python train.py --intermediate_size=1280 --vocab_size=8192 --norm_place="pre" --positions="alibi" --tie_word_embeddings=true --init="normal" --init_std_down=0.0 --max_grad_norm=2.0 --max_seq_len=2048 --doc_mask=true --max_steps=8071
MLP neurons of a small language model. Each row is named by its layer, matrix (up: input weights; down: output weights) and neuron, and shows model dimensions 32-127. Each number is 500 + 25 x the weight over its row's rms, rounded and kept within 0 to 999. Numbers have three digits each.
After each neuron's rows, "fires on" lists the tokens most often at its 100 highest values on Wikipedia text that the model never trained on.

L6.up346:458496499493517507510574530541478517470491453477492483505483525535515505495493510541512505489490509471574481541509467498489472529501480503507484506503512497514463486498511482475501489480519506471485492554464433497475522517513481473522489477521496479486471512567479499499476488482512497570
L6.down346:492499526475471527515546520496513510497539450497491490511528469500493510500466504490495513493495480508506482515504473513509518493506519493512523497556493504513540460442547486508481513307510490486446533505483477469469500502491526475465535476457520500473496513526526463488494506500485507501
fires on: "\n", " to", " improve", " high", " reduce", "ld"

L2.up866:541492510504479482521524523518426489557468489487506514515487490527559483526520503469514487463473486522528527492467545518513487522498508522490458549429499520534489491493516479554481516510521457492479489522500522541503510509514517513523480496508484479476495485468515524480491518469528522519
L2.down866:499465531530523506480479495474525562534520479518492487558506516486449524515538522516520518518465524511492524537506480494530491496523518478526526489496517542475513502514478552504517487436497521484503491483513474545499518475503487471467516538524518527512516487513523477504505503481478477501
fires on: " Ma", " be", " Re", " Sh", " sch", "F"

L2.up965:459488507521508505464496496532500532524544483533496500511456497540531510540462512502514474476491523478520494492503510544482491520500495523499480554480432529480485496464495513522516483509465488492525498494494487509506499543543493440516495493443501514542544496484484500512481520520545465484
L2.down965:521490531513514448461553475488511497501489528469526522495484530476500506466496501518502564465487491517479495494479510509482504459486504523475519531488511510536481530499531491500507511511490487506506504487485455467505481503482513551492534541500527499439511487482491503512477509506538483489
fires on: "T", " T", "p", "s", " goals", "t"

L2.up543:493512537476504466476549506527508515466523510541523529486485505489523480474470489515505535469479519532494519546449453504486499508522527517503468554460504472490477486517493497506524500491518524511500476495454499540465469533511447471517472472507532491500538506528493492524529519482502496465
L2.down543:550503461462501527542508502522484527496472532508527536518517522469468535515509495474501483524487479506503483484517472473496515508492507481500516489484511545496486534485538494489518472446506511478483460483487505497489455487525439440503546497493513468486510464474487534510505491484527450466
fires on: "ence", "y", "nce", "ce", "ey", "on"

L9.up1148:467464517497520507509523479516457484549511493498510485555509560519462462498470489505544469496473517474504462465463497464505504499529500478517498511478498505526496519512470470530542538504501530461509505501522480527494477518542514523513529512496460465498512519492499496498534534498560515515
L9.down1148:480455462468519485516510474466545486448530540475511499510510499439480508487529533493511558524505471523464503545475473529499486492451499505508496495526514546507506488488533492515519500473460501502485518519486502518482503470462500532501514496511486498503479473501513490494509501482533498510
fires on: " |", " to", "ti", " in"

L9.up1271:492498518488504538595514485482512547493487481478484558456487507495463465511455478500490458518491510455520509512493511499468480506444478491518499481511507488561509477519499540505487512502540503521514482498513419501546484532497483476503498504523487442522446510508506498484471478523534513553
L9.down1271:550478505488464400515489477502550500534468544512490537477436550494492517543522522512510489485462523506497515466515501500522508498529460497498468506523494549524492504477537531476501529458517480465466535470530542537495501496502501471473488513490459504507469476526529459511467508509456515508
fires on: " of", "\n\n", " New", " in"

L9.up639:506505479500503487508522527510545534512510482475456486489477498527519491483518507567491440473503471538491476518494533465518495496494525516542426500539496523538488473488491525487544503511484534488533507471492484494516520525533501477535518496484500489520465538485496508499457512495519539555
L9.down639:493478500523563498473468474521514547485457468525498496557499515528508493542503544474510484508536484486446497487508531513550530510507513527487479511496509534479479509509553498465520512501551507509509494467505524500528500501495548497478530513496483496514480527534484508484531535504534469535
fires on: "'", ",", " comp", " to", " the"

L6.up1070:517507510524508488522526526529518534526558501483485424536481500497514526501491509515524505520479518446495491473548524509452506466548485526489537490460539500521513478475494504505516514496502531530513496541483508505486501502490509496524485519516510499503558504503469503520531477433472523481
L6.down1070:487518500484479530502487487498489529467544539504531486522478481479504519475496552503487501508491494487520489490515488491508495508509467531462455478472522502485505544511514511491453563511482495483531473531454455533472481494470509497559516493562519515542519509496508490502476510493485527420
fires on: "|", " |", ";"

L3.up904:475512566516538478517539514519519499524493484525512497502521499498477545512518494511462494502511476480513496534529498557510490497501485519515462495435468521485505486448483493511512501500500528492517517502555481510514510551461536459492486506457481505486499519526473480548501448493522470480
L3.down904:526475484481454511496476534464500528480539467486491473475493486532507453520447525511522473499478500533505477493504501473514461491466518496495504523499494502515502494502496500504503511483491553520462481497485504515523486482481510548473515481498483493518525541492542475485477518509516510521
fires on: " well", " such", " ret", "t"

L9.up171:503544518516520470541519488517483488479485516521484450515491468570455539477509500510461466535521487509525467472526471503469478539498511533473538486461492464501514536521460513532498436525484502495507520450535465507532513518512484522500482503514480495472476523478476543514477497503489474526
L9.down171:497478464506489511487492515455531491526506504434465494500539517506472512460501473520553485488439512482480528522479491475549503509467513481507473444519528548510497503497507494504502552509491521484519505509523519473475508463455487565463524451500482474479539479535499509518517486500504494505
fires on: ".", "|", " |"

L6.up676:513531510493511508514516500512511523524514520502522468481476520513550469523472490487479508545506530468532484490530568536482491494472506522498474508499464459517495488493501492536474504505522494490497478496505479504495496509517543515517498541511488491530513465464492527549482491464531480543
L6.down676:485495483488494475508479481493488483508508562493489533466550513501514486513513508545483568482478491523545445507553498534586470485508514516455495485474476495493504554464511530497473492458535468523508499531485479508504511505482480543506502490500515506501499479457517515475508472525513498481
fires on: ";", " re", " was", " were", " is", " be"

L6.up747:513495551517536505517494500512510501518500471495471493487510493574547463523479520547480493442515514484502509488502511503521488522490484503526474499488503493549526476524487527528492483489457539518480524505536540520507486514513491494524508516524482491485498527463499540480454460505526532521
L6.down747:463508516485502496519495530513500542463457546497517496529476520496457552516463514490519500558507487496472450466535475452507503473552487543489521533511524529510487555448496486465474510533544469500493475499515494513494496501515510481471506480487453476489501491539490462463532500506556448477
fires on: ",", " of", " he", " to", ":"

L9.up1115:542525490527482506516499510529481490515542457509520513520484482547505528522490528522474480494539462530508541496477517523463453528427483482494478489534501526506509474511500538484456491525488541517517508487541471513536510463513456516536487514519506492452471469520439479499492514510456549493
L9.down1115:515487472523492520505522506492468449521462511439473518476536478500503512518455527516502482493502500497534470471509494518526506516516496486515496484521510501486482443492505516535480473499519482455504480484465540509506500543495506475474502525484512525503489506466494516504459469528479513504
fires on: " |", "|", ";"

L10.up649:492472515508551481517484534486517454479503506472523425523458514502522532492525450515497488542511487488502504549521513492477494480515477466492459490458497493515536534493502520528512532496539527521510518458506502540474504528540497514503462460491480509535511518535524511498511470486478494494
L10.down649:436462540504455453470493464510508552553490469499488522504504516510487523484493505442521479490532503450495479499497463515461506511490496523482492529496478517533488501493511511505506503537483504491480503525486532493491517491490490464514520504498503482490483493550484512505539498493463476542
fires on: " and", " or", " as", " to", "ly", " into"

L10.up898:499504489483520420523503544521501496560471507481463461523496483519508480529495522554526518497490499447489509470508490471453551532492476475460474501504510500486478486486496504519517493546546459426499505508535491520473499518520551485495503489509527483495495506473494489486511494529509512537
L10.down898:519503503484490487480472487504481440507524509430508484521505491488483472521477540522481492484483508482483477485501504479488536503521519493499570456477511505508514454541538492496471550553547511501515523507431507488497494483466510505497483494481491500532508487500492469468536459473512512478
fires on: "\n", " |", ".", "-", " .", "\n\n"

L2.up437:499493488531542505474485515512480552494546461531456517515505484523531496495506478481506489457518489509528504481505480511514496491489490521487499502491442533477474477478513508502528500521447488518531497508498477488501501475520486479489511509491499465532512491485499522518490514503531478506
L2.down437:527515482512505525502470522514508517514473523484499443468490493500500503516524526488514478499492477528542477475526514465516467498469496500513501514504478521548524489535571531496509518526479503463515471528538545503519509492473502562473494464528492488469513471497497510511452504536472453522
fires on: "p", "l", ".", "ta", "t", "r"

L10.up214:515481495526513480508508502518486508521512460539484522518511518523517473542500437526481433496525422490506504486527536503485494538525539512510500501525479502507492497501519577515524531531485491496529491438524477531538480474495485503531471540422492464481485468494490499474546509514531497509
L10.down214:504518510534526518478529500523532524498470508470488517464498477517512462493467509505537529516440533521489515480549491512531468515485496495513453429524508509522495512509492504482508508528482479505469502491476499455516481496507530542479516535511528525512507492515500466589507485522482498487
fires on: " |", " (", "\n", "\n "

L9.up69:495526522492493500524503506504479494521479472506493546495482516487500526506466473516533463495481513480488421516489523478482481484496506503551474512504449454519507501513496542496512511497483497477469490528430471473520519486515480517496505512524482487459500521521476486489498476458510491541
L9.down69:495542488486478510472479504442496489448485516494506518526526547506474454529501496492530508519443492479524477476453520471436534502507508477494537521535471537516472546481512521483503502442496488494496524493504530492475487482495509513495475529520488488516497517491530460494509484550525521467
fires on: " for", " to", " in", " of", " at", " For"

L2.up578:499487488498543460485512548521526519496487496517475495523540476518520464493509477471490513519485503493508486489507521509518551456534475529510509495448494528492490473481491488516516542513473499487528500495528469529428503523455493527511473513507466511517479525549467503549498498486488516499
L2.down578:528518464485493516477525517486528466506481535507491471514499483479524516516473499539528520489505502528461471454519493470502523484501506477493475521516555515487528534479494501507499488527510501498507537512491515484501531476472523505516487520500508508541526488464512470517507488531446544506
fires on: "-", "|", "="

L3.up1171:528494505470474433466435485501502568479474516520520486529539477461538523489476479492474483497495531523482563512506494539476564496495505527494475488472468526551459522518468508473508514509500469464468521493507485487507509481483532449474500490500494480488509513509518518507504509511549510517
L3.down1171:515523511510501482462488441477510504516507514531482482467489503500485489545513463518514494547543459478508453510495519505486510488547478531497467471497514480490539527496484517472466468473475463484500492535465446527534513493511490477474488472512532480457534508512516499486482524520488530518
fires on: "s", ".", "ment", "ors", "ing"

L2.up841:498436514505484497498511504514496474493517471504500508507489498508497480471464496459514496494493521478488481454486533529492505511483496514491520480528475523515481500498448529535498540516494521548524494421551488524537524473522497507513496503459486528505444489475494471509501482479451518503
L2.down841:509502508495467553505529526495480492471532434473527484524511467532486438513461507508517490468520443516493551532507524534522533522505518483444477505517501496500507490522510538455520535519485487513532518494524481478481508486498490539473522494474480514469475499517460467489500484502475496471
fires on: "=", ".", "|", " San", "-"

L2.up1045:463517497506469485514471462497511500555525503492483461494495442483466485513493506514431492460489499489511495502490500513485482521494481519512516509487491519552493461509481538511530492498506469459498490527501509519524479466530550484529510508464505466482517497537481529510506513501476487558
L2.down1045:501548481476497502479541471462478449461526518505509505517428483520481474480514511498485503515512517506498480503519479490474509484464464462496554441484491500483521471468487523485517521532521520493504557512488497511520533501491536537500476476484525503521484506527517490506523507489465520520
fires on: " 0", " |"

L11.up667:494492481468495504477515567522528492520486465496482525490475564553523502524479468514503470502510485536547547513491521508488517521485537513466482500499512544515475480491469521514484505515544495522482513505532509533482526490521470489511463504519552513500508540510464528512514452497481488535
L11.down667:501529499521503509511500473531540488519457532529474453486480482447512536519500494513498464525499495484475496467552491471511457498547516447508518486508526489498495518519504499461507474463487538501531503442494535512472487515468516495491535481489495469506499494512525486506453548507530478517
fires on: " Se", " and", " Lo", " Ne", " by"

L6.up95:517499489494553469555486495516525505483489484496518516488472464538519501473455504517524523486493527474489497510495514491461567504498429505525496500524460497502485474507500548501487535524531479468528500508531517514522504526506489510510505499517514506475484496500499526500490464485508495464
L6.down95:468572504519535540521523511495468480504472499514504491460517500483496490488500534497530499482497513479499446521492498468531499455523514500488517478516465456509506503496511482518515467496481485462488513527518521528486499504514506496461501547479527544466505501526492494515490505578506566514
fires on: " and", "-", " (", ",", " School"

L10.up794:568498517550528531490499524502479475496511471515529509480501518516501519521519538518471490512514461525527520539470471488492454487509516506481472497487528518504486513517555566507478458510503537460499499487489490539456513507544474528540494549514520501469500482503467482500562494461534513496
L10.down794:501474531547492507530555523534490544474504527468458497465559474521538483477487495494501485524461504496490548531512547503523477517518516455505529481526486458455518546482540518474560501522553492539489489515519506484543506505519470480481490493499473538464518508514521484498470550505435461517
fires on: " (", ",", " |", ";", "s"

L3.up330:489484489507485520562462495513493558557493531490486505522537489543516455520524451497466487486509478451510466499495499480518517487458472507522484511550507506524487480502475523496502543507521519463504466512490477508528493505600522482493508523514460486475505485513481482500481484459491517606
L3.down330:479496538502515454514551486514528517501486542481475497493497492503520479544494448514480488489500467499480521514495511537522471498493458469483532497494489469522482497497522470492499519536503453539532485490526490471527486516534483475498462479505523542495512504519488500517536515487549521520
fires on: " Q", " |", " X", "\n", "s", "\n\n"

L3.up204:501487488484519503503513508507439504498470471456497491532503497521507485472487497515472491451517492477476472481480497498496498495471478513482524523465459526525463481488464501542538486513495498444509499492535453496450519514509465488498498528463526498459512532513450490504481461486494519520
L3.down204:524498501515481493510542524459489510519493470492489543522506507477465536486566486530505464490470505470484500561457485447509497493468485505547490435519523480483492519501485529502487513520487565510503512489476505488480488468510493506474494484514488487518527511486475498459521490529509458500
fires on: " |", "|", ".", "\n", ",", " St"

L6.up1149:474486526506513498523486532490528517447516513492491524521424481519509498503502523486485515519519537467530527500526479492477542491501496522521462555472502482529477486523477513496512497504517493511528466503473477541452556481525512535518469507519457479512496516496488497499503482506518483513
L6.down1149:512528486502472482489505504538539477566503511542500499505494482498480522535489558491463480503441498520529454509487486518481506525507456509516466490461494522518498546505466525481480543562430512495502508518518493483507507522493469536536467499466492521489512475514521516464493490518441483509
fires on: " in", " and", " or", " on", " of"

L2.up987:479508522492477501482506487509513525537521508544503535509511436508531516561483514538502526475490466496474519482484489550487466544531488477486459476470526489508449512498477507494545479514499524498501481459474449473542496490508501480455478521520474502515472491452498515530460445486518524527
L2.down987:499546469498480521510541471476507510468481486553465526492497504491500487516531526499494467521507514533510505461507465514578531518519511541459484486498484521499501574469473516495463519498464517533515516556522536519491496492514512497529494465510532531471490457494483485491515514524505470488
fires on: "l", "n", "TV", "com", " television", " TV"

L3.up1172:514501525463569475459497516499526524510515481527477479530492479499504468517478513506491483460493543522510454483511502510509519490505459504504485505458468536473486464496480524491550521524443445505481509513523437521496516480515462534555507530512540473501493516463468498502503427487502493516
L3.down1172:541509487535482496487518495496470489461505599486513529513531505492445501540494474486527487497471482491493472490500490506511504457497491488442481461519543493434484529549524523493495506455550478475556510469508528456477513508509451426532503527468477481479492501505493502473496507513508516478
fires on: " of", " over", " up", " on", "hi", " to"

L2.up603:516560515552499491513492507500465484503519485510484468511474497513521516486512503529480532526568493456526495501532515509494451520466480495533546539483507497510499512529495553515480488512543496443533504476500473479480512511482509494506534495459514500475519485469495507507506506489496527488
L2.down603:509492491479519524495497503482467496533515449453529509451567456498494493496482530506557473496486498498512524502486519528547522512495520481469485519502482513517493513506464573495504487499515495573509485490491494442488505505529481527535479522498496506446502514511510521483526442506479514516
fires on: " |", "–", " died", " remained", "°", " /"

L11.up301:473506475486525487510495474471526517475515515505504481477463480505517519493456509462493497473500529493499520504523483530484522523507493523472483459483450526512478475460481540487484518501511512518537487483492502501459514494497457460506462476460480470478561477473501483515523504471481491535
L11.down301:510474512498519537500503508481484496498462547529473514461510485506472533500513525566516481481552546543491510487513505483536481499512463488484509484510483474564508506502490509496512582409535526522496497494470499508485516557520435520515504508530537504490494456502511486462484469474506492515
fires on: " and", " or", " de", " &", " la"

L2.up155:518524458464459499508479517512491508468519502491463498487501528478519463506511487485532512515500504521515505498453500508472540497438481458512471534500520515479497501503491475426478492526492480529495475481499522511440521456489517540508463460487470472533532548488480545521474463493493476525
L2.down155:485479498487509524488505477499491526457535550487504461495515515514549441496459507514463501486487503479496535527549485469533524438464493491513517536509487486490470502480488486491484504536488463506541507520527495514492503518507493533467500472477483522501460478501525484521464475488480527484
fires on: "ma", "gu", " Luc", "mb", " Ra", "uc"

L3.up171:543512513453487440478496499519479505543522482508464522484462487441519518513477529512511494486506519497478507489501441503483508512484517501518460484487513481467493493497487538491497485502482507480486503490446499477492456482512519484491493453509505481518462553485521522515460486503504481545
L3.down171:482461495485507523474512455500500560520516528504502531457480459449490490511490534514481533523476488512529504506481553495491513503495484548515504480466525536523496504514472552484464520518527472515472509491525464490486477472459540507499497468527493514489485485506522452524511463517489519544
fires on: " —", ".", " Republican", " TV", "s", "com"

L6.up1255:519552512523477448509517511530508529535521491477480453487489503530520474520515548561507513485525487523535532524479505483493508532502444472494471526518507482504486480457519528538483467493452492493537506463525501515506503466493528498498517476522519501542512517476475522486463480491506478519
L6.down1255:489475507541493471520545494532465508467494488493454482565484476510545502491465498535502462478523472457492506502481509517532483486513508471508448488472493531496495456485480501463498462487437496529503505474501506509528432468473491505451487498496448519481453491501454471518543531519501512494
fires on: ",", " the", " fa", " \"", " not", " prof"

L10.up317:521482510519519512512526517505451515505488524480521473530475476545497462489519503542486488506533479472530510535534515520499541487508489494465465517483484482548493538506520507500512469514509500516511486506496458484496459469508482509519539542497507496495502527454449471503477532491461499499
L10.down317:504527501490522496526494465529504494486525500498506498482559503438517499474500488526513527508521533501535521481526470463495498532505461517518479496503537437520493501451475487493464518457494484510496476474512496523487530509476496500493460481542511495516518517514518520448482515534516536492
fires on: ",", " |", ")", " ("

L9.up591:480525519481473503545514532496535497541465448480505528491506507544545528499505509463553478501493485487471485491494510536505473502518497500511548472520490458496472467510502504532488535500493495522501494523510493518543530522500551517531501472473483486489498489520532521470482513478499548502
L9.down591:518476501509497496512506518502477493488471546523518517513497516477520506523518481483515546482499514440497457486496492518503487494485488499559480522516517523460534488521463444488480465529457498540530497448498501520533501415455491496492490508492465493518507461559490462500551478523484469503
fires on: " to", " of", "(", "t"

L11.up69:490481525498478511473511496529477508486490500535477481501458493535503530509483508512468427461488494497546506516554493563498514503497471516502516501518462493504510510454524571492488522526531504478505463514524458538521474463508504511522512539496486492527540533485469474506519494506520464524
L11.down69:466476503514460466511467499508545494494494516499533480485546489503530511511548510526479491496458538506492524476505529472494504510508484505534487494491534499472508483539502495483514471484465517518520471543514483507512505509444513461534527512514516538488512488536477571478483498509549458438
fires on: " |", "|", " (", " W", "t", " 1"

L3.up1232:524458457502499467491528516515469507484482502482528482499534504520496488515507555519496473472506475490530516522499522488493542486495491505493488524503518520497501484482489526519467490498494487489490453457497497520484518523489518540547508513508506486518482518496507520475523524505496512494
L3.down1232:505535510514496507516487510466534524465524489440515487494520548492533522503539482483506517539474495492509519506474503499527493554531487472513501489485491497473472532520527499474515546508489478495551534525551507475513490486509488481491471489502486492521476535485522506504437506510473457491
fires on: " |", " ±", " (", " played", " ."

L6.up234:558478512521544525502481531478490519525478476467451504470515527528476455468514507546480470507528520515532482509472521494478500542516473496532458502508509469496466473508491510553518442481493537511522490457508518493487525516493473496528554507501509486478487515542496539459479487522560542505
L6.down234:502457473515538545533568498481476527490472525543472523485488492517479452487483470520481479516526448494497480525521526487507550515486498509455511495499501466485524480504541536490505508531500492545513504491494472511490488502496487536473463525517491510531519534490479513472529498576498450516
fires on: ",", " in", "'", " ("

L3.up1227:493518528487542470529506534539449475519510509486499538535522492502497449506499507502507506469523548494525536443492489515492460513483493467498547515507506491538464487489513455500512506520518460477521504510498498443500570465512457506521492525496474498502499473517502511498518499511503508507
L3.down1227:433529510539463496511526508474463477555489509517538475504544495505521484477492518461508462544499497437534494553503507529505495538553526541521494535534499536552508537481490477531481515514512513519484480514493481512526517495551468500473505475502483493542473514514501524494491534516520495473
fires on: " Silver", "ed", "gen", " Av", " Gold", " Bronze"

L3.up661:502511501498494504495520516492553518507480506509482498514494503575527471514488501507486485482490455516490473491497472464468546484532474530497465499474480470501477505500516467469506538513505525455478479528484468473467517519489507549546487511552479490481467478507497542466485468476523511549
L3.down661:523515498494517518481489488526492481483493525493506539516480511488448500512506533480538460486531506474505472513495495490496518506487564491475500474475501508536531487521524512528515514506489492523500462500461515456514493498551502504525483484450481463465500511471530479507500484520531540478
fires on: " up", "sh", " Home", " from", "st", " of"

L3.up1055:457505522535487450508457506505561531459482464486520516474464507488484528470511512495442482456516515519558480473488512522481473462497467509557544510527467486484489500541480516541507525493495525507528494499520488505524535529510487497507481530450519469536479504478494504494481507473545489525
L3.down1055:500502509525524526555497500486513490487493519466482523534511534468464526472518497498521499503484538508479478529496515536512514497496459467490473537538534517492508523476525482522505566538480506487545511488508465493508490447484529463490496520502479555518519484502524505494504527550473497521
fires on: " to", " of", " (", " |", ",", "|"

L2.up602:450450516524492508472489493483516521462520513510534519514475506487519487528495529489510505482445542487529534501489526534470533521488485496505501528496453513461478484470472515550507484499524541454517470518514448489476525509547436409513455482506480506456482475508458484507485514507499498488
L2.down602:511526522503484540485467489477438510501508522521537537517504528488482512487515477494487486493529532541504512475524499509520496498478490518504519524526491536515478520507507480483505488522495504501481530493524521493512517546488464537468529492467491502466451461513510500518530508510479500449
fires on: " +", "–", "-", " inter", " or", " and"

L2.up1125:533513516502462481469500526512541491517542512496520462554466544506512488522502555557489496510504460468551440529485496489476483474508483514515512531498490525506556518504509510506545488500499490474516471420468442505521480493511475503523526515456509495547464506485483508526477478507505477501
L2.down1125:505521516521537513440479475424460506508536570508501495473510487516496510496521477500514541435506515508493486505495547488516465475510501478534473460518504471510519519505499450490459483493513525517505537497505463511519512494525507517499505494525506506491513474491523509463495497521544481528
fires on: "unc", " reached", "din", "oti", " took", " ran"

L2.up6:458504505538519512530467481505526491476528507534529478512466506508496439493476526505460501469514535500496495526480503488477531569514478478519479453506484495500515498522441525530546490498512513513496478520517487504445514501572490485527492500494469495517493505517486530503508534498481488520
L2.down6:441494526504485545500436490411508475488494491487497443506487509518496466477505533490522530462486533491524534511511458478536545512480526524485452525499429509527486521463479479477474529449504542539538485541493505513480511471504476482472453480506509505489490475506487472502499456482498496504
fires on: " or", " and", " &"

L6.up403:474499488486474540525471488518453503520506476505518521511531505525503527537491482474532481484494505475504501478489485483490484485452498531483500522490485471532482478503455486515513474526557473497523495464503520479521524500537539487524496477433499472494512543522473512481494517528512555562
L6.down403:577470542492522524483526503482500454466503527513512496526525452505474478530515501497495512538502509486460493536499475492488510450500511461505538496522526505481481472516538502499506559536469482458537512480504479514485514506488493535559510558540475503564492516477479493480526492484489517469
fires on: " |", " final", " comp", " debut", " subs", "ti"

L2.up785:543511506544502520495471519475483524493503455533484494485499484530481498484464525491522499479553544495501481488501492493480507489505496494509530496492493485502501478467510553515536487485562553513516445491471523510462531505547517472527492516500513489437523505493473518505546508527485530532
L2.down785:553416479524547539549531495508491474525520489454472492498507458510533515464520531484498466503516490495506518482505514502548539487485474505497506488475506477484480493526448514481467478557480485500525511510496527490503496499464513521500473539500495508493465496515494507497509522498484476484
fires on: " |", "-", ",", ";", " that", ":"

L6.up353:475496481480506490500508462514522518509510501530525494497499463473545474505474486473522522419502543492472552446481524542472582567502483445509483550494494516509479523488519505516521530507483507514524535538531500504460490487505487492477501524491479526476522495508468505535503494484526497495
L6.down353:491527513507482567522466530457483491502478528501492546475514457454528527512496480504455508499545509466506448520484459482489490522496511493514498509501481482520513503466520504529488522466456532501487484514480461478487494526531521504500480545531498516531460468525491493496489522494460534518
fires on: " and", ",", "s", "–"

L2.up1035:479529491524497481522509478499516520499511475507451472457509507512492508507491508456493464473512558471490472501468492496492521518473471516517519539539478475522468482521493502503493523520508491552508470471498474478496498469503514496519524513464506471479487486491468471505495501494477512528
L2.down1035:507532488510497510518499566506462543489525532556492447508497488473528499483483502518512480449562436494451507508514498474531510452509521523480484474505493490499498487483496503500533512452496520537518479534494543538472528526492549527487500502501519528460477574497485513469535489503520559491
fires on: " |", ":", ".", "-", " of", " at"

L2.up198:539530531501463480523442510514525538552498480507494516477508534484507473489503465508499478502522518440508468535517538507492499475507526493555528555497517532524493493506485528518484528509500463481516486478548490498507506523504510540532487494487491458523448514536479524454529499502523503520
L2.down198:503514531465482518517462484458511478497516490494517505484483516483472522507516514520488499490515539547474489519522469496548504495455479489470516496502559485532473504485515507493478502541469485514536489440558530498492529482528511469539448523504449513496463514531481530521495570488455513475
fires on: " in", " from", " at", " of", " ("

L6.up1266:479480483518495489492487490505456515487516497500470438492476516534524530540460477527423491543509474475504494489492490504495486482518495492502518503462538488494495491494512511533513445529442460554482485462490526514492522494500480504531473491524442498470505529482494479519486495498495477538
L6.down1266:534504496499521473505514514478546494509509510473521461484563465499469512497483463498523442505520524487536522512522501444524437490470488475507491506502559493500528474471544502514522520430497498518463510469487502537472500462508479450476503498491511513501529520487482457477580519530538483485
fires on: "|", " the", "=", "19"

L2.up345:471463519466472444524525508513530527539531472522478532521512459495505473485521491448508507442468545436515507468472455513474498489442467518527494523523466501518485471523475500530494485511503479458521517469508487532537520500509497511486506538421525486496548475475497479487475506475498519532
L2.down345:492509513460512512555512464521517524493513473518529464502495506507490546504487459498528521512521498526454499518482474501499495526519486517486484495506532493467504486551495464507479508471492496532509533490540475505471515488531509467451504497547485493495464551523534494508509482476537518484
fires on: " |", ".", " Top", " million", " in"

L3.up696:491494519447489497492511519534513497473476531515526514464510479522515504530490499519495503490463478539501538487485490506488491550493524517497514497474523553482456478536485471528538506510511494488485511494534495511400473483514454492520465468441517474490491511536500495546521482492528444510
L3.down696:522516496526528477517535440508482509491490515492491525491552456515469504536527551493511507501481525481479498485514525477493483480482543499515469483498517561522477496486522527538477485473513503470514536468490496511504503524476482448493493479509516497517503497508526486538499513490515488492
fires on: "y", "ion", "on", "ce", "ch"

L2.up702:527531521474469493526484480512509512513488513550483503467526512504504456486461484510458471503500556484463491480493501440491505480442475519484495499491458476467471531506456531502501497529490497466495475500506484489475511510490530464540520488488500484509484527491496523502495512492493488558
L2.down702:492524486517527512509503511488494474521470500487502478485496484499500479492505506529470517485532420539465434541469516494524494500536520516544506455477517464472494479497525464444492487448511525527491448465486523546491492534523495553467519482461494530524503485515513575490470473507468511472
fires on: " |", ".", "-"

L6.up979:494509515504502537540533513509486528502532478521503488530498504481507490470465498509536483472491554489473476499498487472501471516478486511516506508519508465478497490494500516500554480521481464515491454529495455455433493487519483513549492547481464478477445512522517471496468483483497507486
L6.down979:484520517518522538559527496482484495488467476508519466477494484492528521497480513511494498482508462520512502501505516457502519519490521501484492489508484516476521468492495508508486509386501464477474548518515526535435509473481511488512412526487535523495509540493478493487493488513469505505
fires on: "-", " of", " with", " for", " |", " to"

L6.up751:529497475504504493529483486501491530475492480505476542523516516479475461480515548515505536476519516436532506486495481532497478515477496477480512567513501506517463517507484546491496507523491475486509450558446483473491523490515472508491515505498515486440538492504492508522500486462522442539
L6.down751:480528490458456485483515498493517482527467422516504501506474509509481473512534496498529510511509499456525530504532528495480446457487508481503534481497487579529508507462511536498495499488508497495489507495481505463504498489472480508514536483501484485531505503494471484465547460492489508530
fires on: "f", " of", "d", "\n", " Gold", " Silver"